Weights of a small GPT-style language model, trained from scratch on English Wikipedia: 12 layers, vocabulary 12477.
MLP neurons of a small language model. Each row is named by its layer, matrix (gate and up: input weights; down: output weights) and neuron, and shows model dimensions 384-511. Each number is 128 + 24 x the weight over its row's rms, rounded and kept within 0 to 255. A neuron's up and down rows have the sign that makes its largest values positive.
After each neuron's rows, "fires on" lists the tokens most often at its 100 highest values on Wikipedia text that the model never trained on; "raises" lists the tokens whose logits its output raises most directly, leaving later layers aside. A number after a token or word is its count.

L3.gate1150 [105 154 116 141 136 118 125 117  95 106  88 132  96 162 155  78 118  84 124 120 109 205 108 120  86 133 118 158 120 102 133 155 130 107 167 124 134 107 117 149 168 107 108 209  74 148  93  99 102  98 105 127 160 117 133  92 116 129 124 137  93 139 129 111 143 155 131 117 149 150  94 161 107 124 134 158 140 141 140 144 131 128 124  82  92 157  95 136 147 123 112  70 117 112 100 145 132 108 145 125  98 136 160 100 113 130 142  84 151 149  95 125 129 110 109 135 128 106  99 117  72 156 145 120 116 138 136 138]
L3.up1150 [136 157 126 119 136  89 117 139 106 105  87 156 141 135 146 124 120  94 139 155 142 161  99 139  86 171 108 158 112 118  96 165 128 111 123 132 125 141 153 149 147 129 101 163 119 141 112 120 115  89 142 152 158 139 142 132 101 136  84 160 100 153 119  97 152 124 132  93 129 157 150 121 106 162 169 155 161 145 167 144 124 147 135 106 112 183 101 148 127 139  84  98 109 128  85 133 139 122 185 110 125 118 138  96 103 139 125 122 149 116 104 122  93 114 137 111 115 134 123 123  66 116 128 162  95 148 127 115]
L3.down1150 [135 124 135  76 142  90 114 119 118 138  89 103 129 126 164 107 113  83 127 123 117 112 127 125 117 169 110 140 128 126 101 127 149 104 120 162 109 149 140 147 170 113 130 178  97  92 123  83  89 122  86 127 135 162 138 144 123 138  80 180 131 172 139  85 154 134 133 125 153 126 123 116 120 108 133 127 170 125 168 174 112 147 109  98 131 155 116 156 159 144 107 116 123  97  93 134 148 134 170  99 112 122 147  83 108 139 100 144 153 123  97 115  89 115  90 108 119 125 122 115 104 134 137 123 117 159 132 106]
fires on: "La" 19, "Fort " 14, "River " 9, "Ha" 8, "La " 7
raises: "is ", "in ", "and ", "of ", "on "

L8.gate380 [113  94  95 106 129 122  95  92 137 127 112 123 119  86 118 112 179 108 156 103 142 119 127 110 107 128 160 159 155 119 128 121 156 134 139 131 114  49 136 143 128 152 127 107 121 122 155 147 120 118 163 167 160 135 142 117  93 161  70 155 124 157 122 152 180 144 144  97 127 139  90 136 133 144  95 175 104  96 129 154 118 113  81 167 112 152 151 111  89 171 119 125  86 151 140 114  77  98 114  82  96 123 166 139 113 133 157 115 174 119 118 119 117 114 101 141  87 141 103 116 149 149 119 148  99 116 170  87]
L8.up380 [145 139  74 121 125 141 102  86  98 170 175 143 145 121 142 143 127 150 148 103 125 163 174 114 179 141 124 100 143 122  87 111 138 117 169 131 114 130 139  92 134 160 114  90 112 124 108 161 106 118 143 133 168 131 109  96 154 146 151 185 112 122 131 118  98 123 143 158 137 121 146 120 120 128 148 145 133 118 121 131 151 146 153 126 110 102 159 130 152 143 115 125  95 127 104 160 181  78  94 128 149 118 120 138 129 138  80  98 138 128 151 149 111 133 143 145  97 158 139  87 108 140 111 131 155 132 102 172]
L8.down380 [141 115 130 125 136 151 111 146 133 131 111  79 157 107  99 133 119 118 109 134 120 171 127 154 152 157 115 149 139 107 144 126 124 105 120 147 149 103 117 161 136 138 128 180 139 110 157 109 112 168 136 139 152 167 115 132 149 151 142 112 172 142 102 124 162 101 124  97 139 147 115 146 151 151 140 121 121 114 146 149  72 116 176 118 155 160 129 102 103  89 121 109 159 173 149 138 143 114 135 155 123  99 131 148 143 104 159 144 167 124 125 163 105  87 137 143 134 165 142 126 106 116 128 139 161 111 105 141]
fires on: "is " 27, "the " 18, ", " 18, "a " 13, "an " 5, "only " 5
raises: "a ", "an ", "another ", "one ", "fic"

L2.gate819 [162 129 165 107 101 122 149  97 127 145 136 137  86 132 149 145  82 128 140  97 104 114 108 121 133 129 109 109 120 142 141 130  74 143 117 117 126 113 148  86 118 114 194 162  95 136 113 166 119 109 157 136 120 110 125 131 138 156 122 144 135 104 112 133 108 120 113 141 147 137 145 122 114 124 155 189 170 134 121  91 131 135 136  98 120  95 140 119 111 136 163 127 113 131 120 126 132 128 111 113 124 153 139 142  93 149 117  91 152 135 152 123 146 109 122 103 105 112 117 103  99 151 109 123 170 123 133 139]
L2.up819 [121 146 162 112  89 115 144 127 135 178 139 120  88 163 125 155  84 139 118  94 104 102  92 112 131 128  96  99 123 138 147 113  94 105 123 110 129 128 153 128 142 116 188 153 120 147 131 178 106 120 164  90 108 112 126 113 134 166 135 133 102 108 118 117 102 143 100  91 127 152 138  97 133 129 165 184 158 121 110 132 113 155 143 112 133  98 113 147 119 148 135 112  99 121 120 128 155 148 116 112 123 144 112 149  83 156 133 116 163 140 109 132 151 109 131  77 122 124 123 115 117 165 107 144 143 150 102 121]
L2.down819 [107 116 129  58 122  88  96 119  97 116 131 139 122 104 100 146 120 152 138 114 135 123 176 147 117 137 132 133 131 122  96 115 111  99 108 127 111 127 140 114 174 123 147 100 108 108 128 123 117 129 131 119 157 115 156 153 140 120 146 113 103 152 128 123  99 139 127 115 128 155 151 108 142 147 149 128 153 149 137  80 107 146 130 115 105  96 131 150  95 127 115 131 113 166 113 107 151 129 137  97  94 147 115 143 143 163 114 138 137 170 122 158 143 124 109 106 114 122 144 142 132  95 125 122 136 125 106 124]
fires on: ".\"" 17, "\"." 14, ",\" " 14, ".\" " 12, "”" 10, "..." 7
raises: ".", "\n\n", ". ", ", ", "\n"

L8.gate1439 [115 104  97 146 125 148 128 121 146 135 106 131 153 150 123  98  99 115 139 183 119 151 128  77  91  63  99  95 129 131 127 173 120 122 113  91 157 113 106 118 120 143 134 179  83 147 138 108 150 125 115 129  99 117 156 121 141  85 120 133 119 102 123 155 109 147 174 136 100 109 105 189  95 123 124 140 125  85 134 139 146 124 117 152 125 146  76 160 103  73 138 173 112 126 127 134 127 162 154 130 126  91 143 135 101 174 142 137 107 117 145 106  86 144 127  99 136 147 131 156 148 137 160 109 101 154 115  98]
L8.up1439 [154 135 111 145 138 100 128  90 131 155 145 132 105 102 132 150 160 112 144 115  78 154  76 149 108  88 148 175 125  92 122 107  98 126  87 136 160 123 124 120 108 146 132  67  88 139 132 106 161 122 120 103 120 134 118 138 103 141 130 108 161 125 107 118 124 136 151  92 176 142 150  96 122 117 182 134 141 138 121 156 113 124 116 164  82 120 152 128 127 131 105 104 123 185 173 147 118 124 135 108 151 129 152 120 114 126  91 151  89  88 102 130 133 135 132  82 119  80 117 155 153 144 150 126 115 147 115 163]
L8.down1439 [132 110 133 123 145 179 140 121 131 138 120  88 133 112  97 100  90 133 153 153 123 142 142 139 108 118  87  76 137 107  97 120 100  93 113  89 130 148 133 152  99 149 137 121 115 108 139 111 108 154 109 124  71 141 157 138  97 119 112 150 118 126 164 190 123 123 172 122 123 110 140 194 119 102 130  90 150 129 177  88 133 138 153 166 142 125 119 144 144  93 154 142 150 131 126 123 160 168 126 127 159  91 112 117 124 140 125 101 101 126 151 119 108 144 139 136 165 143 137 126 142 160 166 149  94 139 148  83]
fires on: ", " 53, "that " 10, "when " 10, "which " 7, "where " 5, "so " 4
raises: "he ", "it ", "there ", "they ", "she "

L8.gate54 [104 111 105  98 140 153 145 118 134 144 109 107 159 156 172 117 154 126 141 111 109 133  95 120 159 144 133  97 145 161 171 141 111 108 135 220  92 159 142 150 124 132 149 109 136 160 132 130 113 160  80 130 105  94 113 159 107 138 142 190 137 127 117 162 153 107 170 163 143 128 108 135 128  85 127 146 130 116 126 118 139  94 123 127 133 125 151  77 142 114 113 133 138 122 166 145 118  94 140 142 136 128 111 100 110 107 136 108 156  93 160  79 178 126 113 101 141 144  64 143  80 125 152 133 130 122 141 138]
L8.up54 [120 156 106 141 164 117 109 177 108 136  98 150 107 164 157 101 163 138 122 114 110  96 143 130 115 104 112  92  89  99 162 134 141 127 152 105 141 125 128 103 133  94 120 157 123  81 110 125 164 113 118 120 134 128 124 142 130 106 156 117 132  81 117 146 130  92 101 169 111 143 124 148 133 117 128 132 133 137 129 109  90 166  99 138 155 101 171  96 118 140 119 107 130 129 185 159 149  75  87 128 118 176 144 124 132  80 158 131 108 132 128 158 132 160 126 104 102 149  89 142 115 111 132 122 114 110 103 154]
L8.down54 [115 146 175 169 104 119 106 138 182 176  95 144 116  79 126 113 168 120 101 110 107 137 136 180 114 151  98 124 122 102 117 136 144 111 127 124 143  99 121 142 126 118 119 121 119 121 124 145 123 163 111 150 110 117 131 123 183 160 176 137 142  81 147 137 170 123 122 143 132 130 137  94 136  72 118  98 165 116 146 148 155 125 113 129 130 122 171  83 170 126 154 124 120 108 143  62 137 138 152 142 160 116 108 136 119 109 132 141 131 137 156 150 166 150 146 121 101 123 117 126 137 159 172 156 144 135 129 120]
fires on: "in " 25, ": " 13, "of " 13, ". " 7
raises: "202", "June ", "November ", "September ", "October "

L8.gate190 [143 140 137 133 131 136 183  76 189 150  66 124 109 116 159  95 125 117 127 138 126 134  98  98 143  91 131 125 123  90 129 135 144 126 146 137 137 115 126 108 155 112 149 143 126 106 105 146 154 149 106 102 147  94 120 143 150 138 126 119 105 131  86 162 105 161 150  95 130 119 132 171 113 140 134 135 122 114 115 130 146  99 141 151 122 103 134 107 133 119 115 111 115 116 131 131 116 127 153 136 113  90 155 127 120 119 120 144 123  85 114  92 131 135 134 123 136 112 172 123 122  94 166 108 160 130 104 128]
L8.up190 [130 138 145 140 161 102 157  64 137 159  99 103 113 143 137 125 140 141  80 139 165 170 122 129 137  91 122 193 124 142 105 114  77 114 103 132  96 138 130  96 132  86 127 156 122 141 110 119 173  83 120 123 123 100 140  90 136  98 110 102 134 100 153 134 137 105 117 110 102 161 152 141 153 129 105 154 123 108  90 121 101 122  75 144 112 122 173 141 120 169 121 121  83 141 122 179 124 119 141 147 125 154 124 131 146  92 124 114 135 118  89 125 129 118 171 122 144 136 117 121 129  74 146 157 151 115 112 149]
L8.down190 [121 111 110  98 136 139 171 111 152 115 102 109 143 155 125 129 106 127 113 128 102 132 153 155 127 121 120  90 133 107 115 144 113 117 123 134 115 113 133 128 146 187 120 103  98  34 123 143 172 111 131 110 110  84 151 125  98 115 117 111 113 119 150 109 115  92 110  82 107 130 110 183 118 136 173 123 146 127 113 105 103 105 128 239  98 118 127 131 122 140 125 128 116 124 127 134 128 161 123 162 114 119 148 140 101 132 104 127 128 111 103 130  95 152 146 109 105 130 152 113 141 152 136 116  84 139 150 143]
fires on: "that " 22, ". " 20, "\"" 15, ": " 13, "because " 5
raises: "it ", "she ", "he ", "however", "they "

L2.gate683 [ 69 163  86 124 125  97 119 152 149 103 151 171 139 104 152 101 141 137  91 173 117 155 106 135 161 141 119 137 121  71 128 148 152 102 141  86 134 109 118 136  91 176 106 149 129 161 152 105 105 137 131 111 163 111 107 107 124 105 169  83 139 149 118 121  97 158 137  79 147 166 100 173 153  80 141 166 111 149 132 167  99 101 143 111 143 140  80 146 113 145 146  92 145 121  96 114 152 111 100 135 136 161 127 120 136 164 117 108 104 153 160 166 124 125 124 135 149 118 101 157 102 143 123 120 122  98 144 128]
L2.up683 [119 159  67 126 130 106 161 116  95 100 147 143 144 113 121 110 131 161 118 117 121 147 137 155 135 161 111 118 117 143 149 142 140 150 119 126 101 129 126 138  84 182 106 131 169 145 154 132 100  99 112 136 118 146  96 134 122 130 169 101  94 150 125 126 120 125 114 111 130 133 137 122 120 119 130 104 102 131 137 129 122 100 155 150 138 141 109 143  99 153  99 118 145 162 135 109 129 101 131 132 143 176 152 117 138 152 137 131 100 137 122 150 103  99 164 155 144 128  89 137 138  83 123 143 135 121 117 145]
L2.down683 [119 122 120 118 119 128 166 105 115 146 158 136 128 114 140 137 107 118 143 102 109 116 131 108 109 152 118 121 140 139 142 171 141 145 153 142  98 106  93 126 121 166 181 158 137 117 126 136  86 123 111 128 119 144 102 128 124 118 151 123 136 182 128  87 115 107 126 147 127 122 159 140 139 129 144 111 118 143 118 134 118 137 108 134 115 148 140 161 107 136  77 133 133 130 155 103 113 170 134 131 137 145 135 116 130 160 143 117 126  79 139 148 109 116 128 138 126 141 100 112 116  96 109 113 121 135 112 133]
fires on: "Fort " 14, "Hall " 9, "Palace " 9, "Mill" 9, "Dallas " 8, "Temple " 5
raises: "and ", "of ", "in ", "is ", "("

L3.gate948 [168  78 131 127  94  98 157 122 123 118 158 148 134 111 117 129 115 166  94 144 154 135 105 123 133 130 145 125 178 141 150 113 128 146 116 120 173 145 169 129 115 109 156 124 113 131 130 134 126 166 115 118  95 119 121 106 149 118  67 142 132 113 114 120 167 120 107 114 128 117 135  90 156 125 157 108 128 140 155 124 142 124 137  74 155 184 165 158 177 140 162 125 144 170 172 122 164 170 158 139 123 179 115 133 116 113 134 138 129 103 127  90 125 166 129 132 143 101 101 187 159 124 132 144 100  87 113 122]
L3.up948 [153 109 121 174 148  86 153  88  85 141 139 136 127 124 131 138 115 141 106 115 148 112 102  90 122 144 141 131 146 147 159 121 151 150 109 128 181 156 159 140  96  87 103 119 116 133  94 123 112 144 138 108 115 151 131 112 124  98  95 132 113  86 124 131 144 126 109 135 134 105  95 132 136  84 182 105 138 135 154 134 135 113 116  55 159 164 151 167 140 129 186 139 143 170 161 140 167 165 154 144  97 152 147 154 112 118 125 141 138 131 137  99 105 152 124  95 105  83 129 173 175 135 145 145  97  57 129  85]
L3.down948 [153 106 124  90 122 103 101 103 127 121 152 102 160 130 111 157 145 127 116 147 109 109 128 111 127 125 122 104 138 117 129 104 146 139 126 116 157 123 153 133 117 110 121  80 124 166 130 103 123 122 122  99 111 122 117 124 113  98 101 150 126 119 128 111 136 152 139 128  95  94 132 118 132 118 160 118 133 137 141 113 143  97 136  74 154 182 129 155 166 135 161 129 130 163 168 145 173 177 131 123 113 160  85 163 125 106 124 126 130 102  87 108 138 138 127 105 153 101 120 177 168 164 132 171 109  85 130 139]
fires on: "w" 53, "ew" 15, "wh" 9, "Sm" 7
raises: "er", "il", "ir", "o", "ang"

L3.gate1371 [127 152 130  72 137 144 106 117 174 124  92 153 141 130 159 148 117 137 129 101 135 123 186 139  95 159 149  78 183 108 138 130 152 156  96 127 111 150 113 114 120  94  96 138  90 130 119 185 104 108 131 127 144 123 157 136 126 127 126 116 139 112 159 152 140 122 115 168  91 159 149 147 120  91 189  97 158  88 131 126 133 131  68 111  76 111 144 128 138 134 129 141 150  70  94 145 115 167 131 119 135 127 164 144 153 111 141 110 140 104 160 150 158 171 158 147 122 133 134 177 155 148 156 129 104 134 176  79]
L3.up1371 [134 106 156  84 149 133  80 141 142 148 120 114 118  84 102 118 136 124 124 113 142 110 134 147 112 159 160 101 181  88 125 117 144 115 133 123  78 107 101 102 141 123  95 135 119 117 171 165 111 130 150 165 129 123 105 126 104 134 146 120 116 121 162 141 129 156 120 120 117 113 144 141 116 109 167  94 147 100 123 122 128 180 124 115  99 114 133 170 139 185 144 163 152 127 122 110  86 140 110 138 137 141 160 158 144 120 114 148 105 123 110 122 132 187 153 150 104 146 152 202 143 130 115 110  84 115 162 108]
L3.down1371 [132  99 141  68 138 152 109 122 123 147 127 112 154 115 138 134 139 129  92  67 162  83 160 116 134 193 181 125 159  80 126 142 161 113 141 117  85 104 127 154 101 117  93 139 131 108 156 142 106 118 136 115 144 144 157 113 128 129 141 124 121 144 161 106 142 180 156  93 113 107 162 122 116  94 171  73 153 111 110 126 143 161 114 122 129 107 106 155 123 132 112 130 127 114 112 121 141 133 114 127 133 127 111 147 121 158 122 139  93 132 138 164 115 167 179 137  78 126 140 163 162 151 123 127 100 127 131  94]
fires on: "ra" 21, "Mon" 16, "No" 14, "Mo" 10, "Ro" 8, "Lo" 6
raises: "e", "gr", "qu", "ch", "or"

L8.gate575 [101 151 101 129  90 114 128 100 139 107 153 131 155 148 122 120 182 139 116 102 136 122 156 137 104 141 126 114 100  70 131 135 138 133 133 146 125  93 154 149 128 101 104 108 123 145  71 142 135 160 158 180  82 118 105 139  82 157 100 120 128  95 120 134 160  95 120 143 112 147 109 137 124 155 100 189 118 113 151 125 134 127 135 141  95 130 125 109 173 161 145 153 136 118 157 135  83  94 125  98 136 146 118 106  78 116 117  97 131  94 175 116 122 163 140  82 129 132 110 126  66 123 131 110 162 118 136 159]
L8.up575 [ 98 136 152 126 140 123 129 146 149 110  98 122 129 110 115 119 117 109 113 134 148 114  83 105 101 110  93 107  92 131 124 160 117  83 130 149 134 103 146 143 145 161 129 103  82 128 104 152 160 154 113 129 138 126 109 142 105  87 169 140 119  99 122 136 140 133 111 168 110 139 115 161 103 111 110 115 154 140 165 130 105 157 130 148 196 105 151  95 124 127  88 161 128 127 136 123 168 133 143 118 138 138 124 123 155 137 142 144 104 100 141 130 102  97 127  74 131 110 116 123  91 129 151 123 120 152 116 104]
L8.down575 [124 111 117 129 105 144 123 126 150 109 126 128  97 132 129 104 103 105 178 120  90 103 139 124 130 105 108 170 150 130 119 116 140 108 109 117 166 124 145 132 107 112 138 108 131 119 155 149 157 145 140 105 106 138 103 133 171 127 148 177 147 101 115 118 170 174 116  98 101 144 124 143 124  83 127 113 139 147 107 106 191 156 109 148 147 105 149 124 135 125  98 171 129  82  63  82  96 131 150  99 128 111  84 141 124  82 152 139 107 124 121 107 121 140 133 158  73 160 102 125 138  95 116 154 151 122 119 116]
fires on: "on " 24, ": " 17, "in " 16, "of " 10, "On " 9, "(" 6
raises: "October ", "September ", "May ", "July ", "August "

L8.gate512 [111 123 131 115 149 141 123  89 128  94 144 117 132 118 148 119 137 121 122 127 134 129  91  84  68 109 141 109 123 105 111 169 136 160  87 107 148 140 101 121 138 132 134 111 149 108 117 130  92 121 160 152 118 120 148 151 103 127 121 122 154 138  80 161 129 128 129 166 138 136 136 131 143 146  97 156  95 126 160 133 142 138 106 109  96  98 116 120 148 121 189 122 104 106 149 137 147 129 121 172 136 113 116 141  91 130 121 105 140 103 124 100 159 149 105  93 126 158 122 106  77 131  75  92 164 118 119 162]
L8.up512 [141 118 161 131 136 152  96 116 114 142 143 102 127 135 142 115 110 132 118 129 115  89  93  97  95 128 141  75 143 128 126 187 139 131  89 134 121 142 104 167 142 132 144  64 153 107 121 155  75 101 157 135 117 139 143 167 136 144 172 186 123 161 140 158 118 170  86 163 120 144 130 146 120 119  74 152 119 130  97 117 143 114 144 133 167 118 115 100 132 142 180 138  98 146 144 165 125 148 118 164 137 105 125 152 158 113 150  98 149 119 130 105 120 104 125  92 167 157 163 124 111 111 107  66 144 125 123 149]
L8.down512 [ 88 152 104 124 140 163  88 146 153  88 122 113 120 119 114 154 114 138 116 137 111 115 119  85 131  99 132  85  88 151 123 141 127 167 141 132 147  88 143 157 132 119 122 117 155 140 112 128 113  69 138 136 152 103 115 170 133 163 111 136 160 176 144 122 130 174 126  77 147 134 184 168 139  79 102 160 120 123 116 107 196 103 125 141 122 143 114  99 126 135 154 167 136 111 191 118 101 170 124 129 141 114 141 135 151 115 118 116 125 108 127 117 131  94 144 107  98 147 128 149 131 185 128 120 155 143 136 151]
fires on: "about " 18, "over " 12, "than " 11, "of " 9, "$" 7, "approximately " 6
raises: "$", "300", "400", "60 ", "100"

L2.gate1147 [112 105  80 108 103 144 180  90 136 143 125 158 119 127 138  90 137 123 141  69 102  72 150 110 120 156 144 129 148 143 107 149 129 142 109 196 141  90 142  92 121 129 184 106 123 106 148 128  94  94 126  99 145 119  95 130 119 124 150 147 128 112 139 123  86  99  88 135 163 123 137 150 113  95 125 107 131 105 105 148  91 171 118 107 127 130 121 141  83 100 148 132  79 127 139 118 115 112  83 122  88 132 118 124 145 146 102 101 139 154 135 120 144 127 137  95 163 156 122 116 175 136  98  66 119 106 114 143]
L2.up1147 [120  98  84 112 101 178 157  96 140 141 121 141 114 124 170 106 137 118 123  24 104 101 125  92 152 159 139  99 143 156 114 146 165 104 118 190 133 102 108 128 158 124 198 137 125 108 165 135  83 100 108  94 130 119  98 136 114 131 141 141 124  96 165 151  91 103 104 163 177 104 132 156 130 127 146 122 116 112  97 143  89 161 116 104 115 150 113 145 108  82 150 108 109 124 134 118 119 133  85 101 110 134 119 121 149 122 142  84 127 149 148 118 138 137 131 110 156 141 133 102 174 103 104  67 146 108 112 137]
L2.down1147 [143  85 117  73 132 117 136 128 136 150 119 119 123 109 146 138 131  71 123 116 116  96 128 119 160 144 123 123 130 155 112 119 145  99 154 178 101 133 138 117  99 144 135 107 122 116 153 117  75 108 146 113 125 123 121 165 159 115 123 134 108 146 145 123  91 122 105 168 139 132 176 148 114 118 141 104 126 140 118 135 103 118 132 126 130 151 134 147 108 138 128 142 124 153 154 107 143 135 136 112 128 145 106 139 143 142 102 144 125 125 134 122 133 124 124  95 146 136 111 108 168 120 136 142 108 108 107 156]
fires on: "ant" 24, "ist" 19, "Christ" 13, "Union " 11, "Est" 8
raises: "(", "in ", "'", ", ", "on "

L8.gate64 [ 78 102 125 128 110 129 163 164 120  90 137 125 114 153 150 114 118 144 135 125 122 135 148 122 113 144 154 127 109 126 166 145 132 158 133 147 118 127 135 137 117 133 139 173 166 161 136 110 138 158 129 150 133 123 131  90 124 116 146 130 108 172 121 152 117 119 158 119 124 113 108 141 110 155 110 125 165 100  89 100 126 131 144  97 145 119 118 133 106  67 126 157 168 108 126 132 127 155 132 138 128  85 156 123 141 141 164 104 148 153 174 157 145 151 146 150 166 147  84 115 120 142 145 112 148 184 139 150]
L8.up64 [147 127 143 113 152 155 150 119  64 124 158 112 111 119 109 129 181 124 139 159  88 103 158 149 139 144 165 139 158 169 127 108 159 170  86  98 156  66 161 105 116 111  96 133 160 113 103 102 110 147 126 133 139 109 140 136 127 182  93 100 131 119 145 110 138 134 158 136 189 147 128  85 115 178 119 119 133 154 106 144  68  75 133 144 142 139 132 128 102 126 148 121 107 163 147 122 140 106  96  92 133 141 104  86  93 123 124 108 161  99 110 163 130 148 116 124 135 108  83  85 156 123 119 135 164 142 145 127]
L8.down64 [202 137  69 132 131 125 150 126 132  90 105 141 116 112 128 109 147 156 156 168  73 109  94 143 104 103 110 113 107 142 144 112 151 140 126 131 147 137 125 116 123 143 138 112 114 163 115 128 118 134 131 109 111 139 141 110 131 110 118 145  87 134 154 133 150 115 127 143  67 158 121 165 112 118  84 116 168 133 133 115 164 156 144 119 100 139 158 150  79 109 137  91 126 113 123 127 140 157 106 120 109  95 144 111 138 147 125 113 137 150 141 144 171 149 142 132 169 129 149 145 117 150 127 133 140 128 171 141]
fires on: ", " 84, "the " 7
raises: "it ", "she ", "we ", "becomes ", "they "

L8.gate1005 [126 119  92 110 119 148 133  59 161 135 113 134  88 132 157  98 156 114  92 147 130 153 104  88 114 138  96 106 143  98 123 123 114 120 143 155 116 121  92 152 160 153 128 125 126 108 129 147 123 169  78 142 102 123 155 119 133 117  87  99 143 131 101 132  94 126 146  99 125 147 115 176 113 145 126 146  89  87 115 114  70 153 113 124 139  95  98 108 100 123 173 119 116 134 116 106 121 138 156 142 124  98 136  91 167  89 123 143 170 107 109 167 162  97 132 113 127 130 161 153 135 108 127  52 132 123 112 150]
L8.up1005 [132 134 114  98 131 152 131 121 133 121 118  92  90  96 162  93 154 135  79  99 115 103 127 121  93 100 108 110 109 118 140 138 114  71  72 147 100 135 131 104 163 124 129 115 162 121 156 107 106 157  86 182 143  84  88  95 100 122 107 109 112 140 116 144 144 126 115 137 168  92 101 139 143  66 148 131 123 138 168 131 137 133 124 114 104 108 118  96  99 154 133 122 155 162 104 177 169  62 159 156 117 102 114 111 123 160 164 111 127 106 132 101 153 143 131 117 121 160 104 176  93  62 136 112 106 130  93 129]
L8.down1005 [108 114  88 124 194 125  77 110 162 179 131 105 104 130 128 133 135 136 141 121 128 116 113 154  54 147  74 139 168 122  89 133 132  88 127 130 137 166 103 126 172 126 159 137 138 112 122 104 119 103 141 168 123  98 155 141 117  97 130 147 151 132 104 116 142 164 124 124  84 160 115 155 140 122 156 187 108  88 135 103 138 152 124 165 169 119 129 139 134 107 137 141 129 128 116  95 147 158 155 168 109  98 146 128 139 148 156 149 137 122 146 158 111 122 166 109 134 130  92 148 130 141 140 143 124 157  93 161]
fires on: "because " 16, "when " 12, "after " 12, "where " 9, "which " 7, "how " 6
raises: "the ", "it ", "they ", "it", "there "

L2.gate373 [127  82 116 140 116  95 143 106 150 114 106 133 101 142 159 138 151 145 110 126 115 117 112 108  99 133 155 150 114 148 145 132 155 110 110 118 122 141 112  85 153  97 101 129 130 156 139 102  91 106 124 122  70 122 128 107 103 135 103 126 140 130 132 136 156 164 148 130 120 129  85 117 161 158 151 151 108 123 127  89 148 111 141 107 138 143  97 118 169 136 155 124 146 152 142 141 162 165 154 131 110 166 143 147  86 133 129 130 155 145 131  96 113 148 124 125 120 114  89 187 120 159 120 128  89  75 155 119]
L2.up373 [158 107 137 156 112  87 175 119 113 116 137 151 106 138 124 180 158 157 114 128 123 141 126 136 116 154 155 126 151 135 140  98 145 102 134 107 141 139 118 102 145 101 108 127 120 157 129 122 122 120 134 116  89 153 156  94  96 104  89 110 162 117 100 129 126 135 125 108 165 144 120 123 167 150 125 106 135 142 132 109 132  97 121 104 136 142 100 121 160 123 176  95 136 152 146 124 160 138 142 114 132 180 114 163  91 139 128 123 139 133 136 110 119 162 125  63 123 111  95 175 126 130  97 133 107  68 165 125]
L2.down373 [124  98 131  99 102  75 107 121 142 118 105 123 127 153 105 183 137 146 123 141 126 102 100 123 117 161 147 127 146 133 135 128 158  87 144 103 120 152 132 125 125 104 120 118 132 153 121 103 113 101 138 114 108 142 120 119 121 114 116 136 124 150 117 121 144 153 141 120 137 126 135 107 144 137 169 128 130 131 130 112 131 111 133  68 127 156 103 127 155 173 135 133 122 138 134 148 140 172 163 129 131 168  90 163 109 132 105 125 137 125 128 113 119 138 119 117 138 106  74 157 148 174 133 139 103  99 150 134]
fires on: "aw" 25, "ow" 25, "ew" 15, "Sm" 7, "tw" 6
raises: "at", "e", "ir", ", ", "al"

L2.gate764 [100 103 164 145 122 129 130 142 154 155 159 112  68 131 131 148 140 102 104  99 173 107 145 145 152 111 141  94 110 114 153  58 139 123 145 123 140 120  96 118 139 172 111 115 140 163 106 147 121 121 116 194 132 122 108 104 120 143 105 121 117 141 124 101 152 153 155 146  81 113 137 137 143 151 100 145 119 159 139  86 135  86 126 118 136 115 119 120 101  94 115 149 121 146 138 139 120 110  92 127 133 138 154 128 112 132 137 137 156 115 137 152 119 142 117 176 155  75 135 113 149 130 127 114 120 166 115 136]
L2.up764 [138 131 167 135  96 118  73 175 112 171 165 116 121 125 115 164 144 143 142 126 153 129 105 154 125 123 122 132 125 142 127  78 130 107 133 124 120 148 105 143 153 160 125 102 133 142 125 144 127 108  96 131 166 139 147  97 125 138  96  94  57 145 122 101 152 138 119 114  95 110 143 144 150 167 140 141 109 147 158 140 115 107 145 151 163 116 112 123 108 129 130 174 131 136 138 151 145 145 135 114 164 126 129 108  81 110 149  96 131 141 129 127  86 135 141 122 119 101 113 110 155  93 126  88  97 127 128 139]
L2.down764 [129 111 152 152 147 161 109 149 137 149 121 114 141 117 135 132  86 168 110 159 127 115 120 144 116 167 131 107 145 119  88 156 138 122  91 126 133 157 126 100  92 119 105 128 115 126 140  71 119 114 113  83 117 111 154 167 135  93 161 129 134 143 150 157 116 120 118 133 144 138 128 130 151 131 194 129 126 135 148 136  83 141 144 148 129 123 145 125 126 133 123 101 115 136 103 103 147 118 152 111 130 130 117 100  93 152 122 158 131 130 114 137 169 118 133 123  97 108 134  98 128 134 130 149 106 118 110 114]
fires on: "MS " 13, "radio " 12, "Wilson " 11, "Chevrolet " 5, "ima " 5, "airport " 5
raises: ", ", "and ", "of ", "in ", "on "